Part of a small language model's weights: rotary positions.
MLP neurons of a small language model. Each row is named by its layer, matrix (gate and up: input weights) and neuron, and shows model dimensions 48-143. Each number is 128 + 24 x the weight over its row's rms, rounded and kept within 0 to 255. Numbers have three digits each. A neuron's up and down rows have the sign that makes its largest values positive.
Before each neuron's rows, "fires after" lists the tokens most often just before its 100 highest values on Wikipedia text that the model never trained on. A number after a token or word is its count.

fires after: " " 46, " (" 15, "–" 8
L2.gate72:175130128173176121117100159113073153131107151134132137099167123131131113144141104187086142127130110137090152093105142155093155124175108164122143101149139142116105102118142095122119129108151064096107157123089161128179149089124091154171159113133119137148117134123117137114096090140125113139
L2.up72:107128144117083147126112119130157095135095115187109155159092125113134171148147128135155183156125109155138093089130147133126122121126119115129145091145103151100152171148110151166112141118121113141092146160177099147122076141112071121110172138108069121101177120105160113152055158132154127136

fires after: " P" 18, "°" 16, " p" 11, " (" 9, "D" 6
L6.gate59:132086115139140148128133142132133077103103113120108130133128148124090151132137107147095140122199150108174089173105155144111161113090140112147097166140132101144113118121148178126129095122164138139093160095154114113085135134112122160165152111132163125139176099104114104106135161144148130110
L6.up59:142131115129146170166121106126116128129145145143129134145130128112100132106151105124097141114172155121192126107128103157096105100150172088161154103140076121124116109103108138160142130115101115075143162119167084137093164127148121132116147136165148103116162130105124100130091132128147133143

fires after: "==" 47, "===" 7, "Early" 7, "-" 4, " (" 4, "Personal" 4
L9.gate209:121089098095130155134151104159160082145159162121146133125103112139126095147091157159138131113174121142125089102128110125143139104111122139149095143139142147138195114130106125137134149124084166120137115163180118112074113146101119120163118088110118112122146119132103113100095105069084109111
L9.up209:133151146119173124122122110160121122137131090114136152136153186166121144147104098143104115122111193121169134126112104122141142126124187120124136174107120124122108089083094159089106180141141153100104098161168180140140142100108116145098144091109159137170172125119130133130137096157132152123

fires after: "," 35, " B" 19, " a" 9, " (" 5, "." 4
L6.gate141:132077116129124080094123139140146126186092143143123095118117133127161103143129104124137136116175124077110112109095115125111145092125082075128097111127177097140135133150096134136159118096142159153115130094111115152096153153096094142161141175135094145113141136112123134123162107157162151147
L6.up141:095079124111126143086115091166141175159138130118155114166151131149118109098132127113161095148147128106141127121146117113156138121123126161176155123079136149136145098084144128115133097119131161111113135106115138098140118121128163166111131155151161133107077184129120177143192098121124107094

fires after: "–" 56, "-" 43
L2.gate165:135133116071189160093082129117133120146115131123159156113121121114145124127131119123104141176134129089116140118092196134130131091111105123117117105151096121105107112067133149148125094116124102115141093148166137152135119144082121139182140127121103098166154129133128159090091095141155120120
L2.up165:122116157106129110122102109148147144073096138125163177137151133140127105134132118148092125164123120123108131150107135146168117048126107164147112142169124096061147134103157115178122090118125121102132111096128162127119138108096118127156142158116069089107088104154086140098072122127162110116

fires after: "." 80
L2.gate8:108116147115105097088120119121131120092139107146122132123140095129099137163149153118128120167118122128137161157148088086130126127110133124192161184092103132115121163119152137140167120196107147128122127147109121120122093115113136144147183163076144165107141155125110130109142132133148090113
L2.up8:130118133102123141106110145134121140151114095169108173136131066078104147143141125143102139115123161116124156105113151117130082171147094120137114130106109151140117174111117159085070120130123151168125075147110182144098102163141153126178163101108140112139150123109099092091146091141119090170

fires after: "3" 22, "2" 13, "4" 9, " \"" 9, "5" 8, "1" 7
L4.gate139:173130141107119106138142132125085096105125088151119136116117105117127126131135114149137137093102175117159137140103131092164131162150099120083142117080146154142150119118114159145111104185147113130150127145125139134120123115163119055153117119159120164116133151122129145147106122147128097106
L4.up139:081140156103130107121138125151093086143131126109173135158126109120126159087177130124150075100120145126141136154138096171125133118159091098111142142112076180183121141144148154165104112115150153137142170111148137065140128087125155125148123125136128146129166125133125122125122085126127092129

fires after: "A" 14, "D" 11, "F" 7, "R" 6, "U" 6, "L" 6
L7.gate137:128106112168162117109112117158152128124155166132123133120111115132161165129115165136164145102105149121116144135110135107147127091127075153134131088104117067117149121111109101099119123179120111167123143172138117151092111119096145165156110121119158093132115145146144146089169130139137151120
L7.up137:089162079171136155143115099134146117075136101151146159178144118112134127153134119112110149146162120133138168117123131135137141142112149113133109160130151121128118132118107121148105144176113151160160138114124106134171119134122122159118159125116116116126074183113142086141149116171147137130

fires after: "." 58, "3" 4, "2" 4
L9.gate265:109100153117119127113133146151091138124134134146126115123147103126143113107121159161159100101151143121129125137100131154182145135125149157173155136136125149119133115086195108101111134171130142128112106114109114142121129100143132114175173148130152118143175098104122140128126124148150140147
L9.up265:184155143098131130123100103153080120160120107134099089152154137151122148088113107177171118107142149106152152123111105117120100102121183144112128108124125153127109107127129160121143152101121102105146154159118168093135100132120131100138102156127160137128105115163071146115084125159115115114

fires after: "8" 25, "0" 15, "5" 13, "-" 11, "–" 9, " " 6
L3.gate13:161113154130147140133131131150119148146122133147151139122162121089165095168123097102108148123160110143104123105146153105126141154112102126104108146097104079093129097113108141127125134111142120076124161094104117102118144112095140153183142146111103090135110106103124078101111122125133123141
L3.up13:169134132126154123119122120137145136158128141128131173129154097124131121138102107118110141136129121135091144130168174115110133119112130109111132125118090100067140093095113103124111100110178105091095117122121132084155137120117130131183136137117155096118113110101166102129097087122144125144

fires after: " " 25, "0" 12, "3" 10, "1" 8, " d" 6, "2" 6
L13.gate310:161184148151154082116119159124100130118124090121219103133118096088185114099149137136124159121138136109132134111179106174133127131122104124115121119104151122139147140113146157137070131113144138073131144123102122113059138140150091092139109129150132118148082113105139126103144137153099106147
L13.up310:111106194121149102146120107098134148137106128126139144138152130138140142070106070144145136139109148130140104085116162157135075144117161117125101155115123102134119116112126147114065121110145161115097141124145126112133133147128122104118168120105136108081126149143123137135127156144113126151

fires after: " c" 22, " en" 18, " dis" 12, " un" 4
L6.gate170:126153119161099135112154171160143109128125076145102147159149127120147099104098114144186159136130107130138126136138134098172101125108138127181126177114133131110105127128075183180147129166124110139107143087102170132113147127103138115137128118124125103149164097119085137142115095123127084098
L6.up170:150153142131133136167142145120129122128102156122137078114173132130131165095133096097134096092131102139118114105097144167102126134108181120121131136115175137113141124110053118064154105141151106169143110113146156116138137113105121129095123139125117111147144087131103202104131127129152108130

fires after: " at" 20, " the" 16, "," 9, " from" 8, " of" 7
L9.gate109:166163140116113092087149145099121095122119190134139109120111080160140145133189109111147138174112158101159149155104110113131089140120087134107120123144112114112156154120126151095100185119131077104129124103104131113132111106144162129124118131170128090147142165169177124117120122092140120153
L9.up109:109134126154097173107148129153170094133099170184139129183130114113129124120129134169166110116111154133101095116174093153140085111103119162105148130143175077101172080116147149097162109168139173140138132141162166139129123117148168100080118140111139118107129120117141120134149162134103156176

fires after: " the" 27, " of" 9, " Iraq" 7, ".S" 5, " People" 4
L7.gate15:108160129153104102151127125159117138085146155161107130097131125137109119154120121118099135133124087117147125123127143165111136099138169154149110133132145108136087116074128114142129098145113139154105077180161191103107155123138128149116148158132138092102106150157114089099133118155133143095
L7.up15:105137117092143129131127114166158165113142177178086135119165130106137120170136111113133161126136109134102119138112130126093171140140140139118150113159145106099110101119155124106152114107148146124142132121134176103122176131122127123080156121124126140124145147156086109097127094135157159139

fires after: " I" 16, " O" 10, " Em" 8, " U" 6, "A" 6, " Republic" 6
L3.gate7:120102162090114135116138146111137156116138127144163120126106180128121124111098120135120136131140147130096110113134098113083079149128133134101146180106107165127145110125140117102129128140157161161131105120121138097145095143171098139171128107126127143131173152156171122104133118117163110134
L3.up7:128140124105093125100096167116150127137148131096162098130103165145103126117118146119146112156139128171129130117167118114115111090168147116116107140149139115144119119094137143099117131132105134141099116138112119147144107119139111114165102114138104126137164111141112116137140111072148154145

fires after: " " 87, " (" 8
L2.gate67:121105129122155108114118127140100138143126124097188113118138099121161145099153162094120118151101159150097141112188142146176126143112159123111148075142113137064102128151153125113123123124109134154117107100105159147140122097117164107125129111081104103112146096113074151096121116142164100150
L2.up67:113108101152128160106132116152097135159130121091147150099105128129164161106113177110091118159090120117094107107144153131115140086092126145107126108121112144091140130124137082139142133126132131149140111140106151144144146114130132127163148096096111117155142101148118176071105136142164143166

fires after: " B" 30, " b" 18, "B" 8, " d" 8, " H" 5, " r" 4
L6.gate246:151131117123099132108131161150129186125141101132135131139162067141092115093138100119129151144118107142153098098127102115138124110089132139154110067134162106122172127127106119148102144137109102152127145117111146117105136098120136142102122125126147129120133088138098123125157106139110125149
L6.up246:137080095116068120145156143121134131128150144107129157141109135095146136120064132163114128158153140165115112121147126093131125101143107099157086103086141120149128093166135111118130168127131128089137118101100167103137167140104121096115150125115109101131166106135089152128132116118130149150

fires after: " the" 20, " a" 9, ")," 8, "-" 8, "|" 6, " of" 6
L3.gate132:126143112106118155126169086119112104111111142178126140135100137129141119163122140121134128147092144136129094075104154115158110126144140125156130147131138158138169138101085133126115126134132130134126134181134133103125125159038157128147146138117124148142130161118081120154136122113149114146
L3.up132:118125108158097142141133117108154124105077159150098121112110136093108087166158156114117142148079130113134096119161099140111082164112110134169130102135137152136130119103146133136127143121136138105119110139123125117143130177087162129158090123113110154135117147123109111098126125136134139150

fires after: " H" 21, " L" 10, "L" 10, "H" 6, "S" 6, "M" 5
L4.gate54:144115130130146121108140114064104167114136139115129135127153074115136139106120126162093137120105117119125150074151118130115109105164117124143158105154099112121158174108112164135119099151112129131128154122100122065153178132099137118118125134097178140132070174126152141140133130121134145133
L4.up54:098133115129129093159064148127101139151149142144148135150150169113143133119125115122156118109094122147143103153110125138108139141148101115133166146157189125121141151152171123089133107101150097174180132097157091115108128116097148154135117122163120112093133138080112120125137144104115150126

fires after: "2" 24, "7" 12, "1" 12, "6" 10, "8" 8
L8.gate196:114160105077146139184130137052154087102120130184142132114117141117118084128127123125144145151123139117139162142146098172113111094119105111187114193137132168088134119129151139101145120136116095113092154146129119161140113146134129114092145143069121102154158118085154146181101127143127133126
L8.up196:141097146143085163127146119094130129131103121131089081116084131120131115109145097086108121118104161122153117099155145092180137115131146132190093128117136102072125127146158167131131140103109145129094149153119156136115101147130130128129142128099107107112171120107114120122065112164133100158

fires after: "|" 35, " |" 21, "-" 8, " No" 7, "Y" 4
L10.gate216:124146091101109117151148141106112094124124127128123129068143156115127099119143157142127116108151108094105100122125114144113152124192142132119118167096161170093132120120106151150103123158132118102081049149100174107145091116138099159135134135108107119083103118097146115110152186129124117096
L10.up216:129166156159119125131108148175129071170132151188142145130092094126136171145121130115084145121150131136105133105121106147118067148155122148063135131123117121094120112109140118100119096134119092135127151104104131103117114139113129129148133150135120107127105142130129097103162135152154086111

fires after: " " 74, " (" 12, "1" 9
L13.gate138:188128100129136148133136114127142159072189142165148141105123103108116125115164143090117131161113103113149101187087108153154124124121139141118145118151130108118101125118091168149120147121120069129136133113124110114107169109165107128155118115096098171118146163122150097136079091142096129152
L13.up138:100098138120124148101150124125139169090110147139129135152156122094145118110158096121096139174097100104171083137103116146134122158076155140133158124137132062135124161121090136152106129133114073149177138101163125144121175113155082110159114141155146100118183137153129113135066098125146104141

fires after: "\n" 69, "\n\n" 18, " " 6, " |\n\n" 4
L6.gate296:115104110140137142111123099172111163121157127174109098126096163135175106118110111134113130119141098109158154133124128110112134150150113190178125116091167114156132116088145118149146121166121095139138159090098150127106133117124132155106119110092131150118112133150134090104141153146161125112
L6.up296:111154144131133128151108121112137115136154210125119113119114125123141144125137135111166100124129107149103113101124152096120116164115179093116163132136135097135105120138155125108108102109168090134096145101136125110139133112155120127113144116165169174117145113089133071119150084151127121175

fires after: " " 54, " (" 4
L13.gate314:128117095110143168146127145169114109119163131127151142130101143152145120088116161131132093112114121076152067129077133176106144160128131168163156097133174147131183113089163105114142130095144148132150141146143119119156137110133109135106128132110130082139145134100130109166138117141112103106
L13.up314:140119128087164104118108119101113159141111160141146061123094139114126142138134150155150141129110096116149109124108106116078129121099172137151151149109088122123096110146136111153091083160130131124093133098123119174142110125138153147124138145139104105105165139114132106101096160136099159157

fires after: "\n" 18, " No" 15, " St" 9, " v" 8
L8.gate153:136136082153153119138129152117125073155176114145155144115114093138137128139103122128117093153139103137135139133090150112110113133141138114154103102122155074148123101108106079164097095152158117138088131153147108110155114139150157132132148122166118114090119148131132161112069130098127103125
L8.up153:109172140138108108118095134124097089133169129118169088088146118118168139140122088130167119103148125147125105109132168143134126149109153170132061096138174127119135140104135075148110082140144118108124111107118115110173137126106137166144090151136135161122135147112155142122121116112137120136

fires after: " H" 12, " N" 10, " B" 9, " Ch" 7, " E" 7, " L" 7
L4.gate38:117138150151120111121168176140103152125150122127098132155100067130124150065094148117130107117131118141152126107131094165125082124100122112125143139157134145149166120117122132109147099127122140145127078121120112165118114120124146114160104128123151135106102103140117146137133145145158127179
L4.up38:099128135169124134133149130099108136149109097166114110128161151123111113112111108186122173117124118153125120147162119092126117114143153142109167128157139097148118155146181166110118160124151094111113156090147111122103108100151152130135078137097138160115131143159130096155195110138116078165

fires after: " G" 16, "G" 15, "H" 11, " H" 9, " Z" 7
L4.gate231:139149107072121123095166152111140087122170172144123162122114128092133180119146156132114100170141137098120136102136123106141136146148138092096154082095100096117174168139156153124125098165156125154109109132120105092172127125106104104145105108113121157108123114111115143137134118163160170161
L4.up231:123153139147094146128153138103109149175170088138137194106161150155126151111147134135135148138119114117152124120150076137136099170179128139145115121090158127130110131152134137140159144118135093115150121123133134109124146137171148145098110141143152147136132098107094147145115113148125104076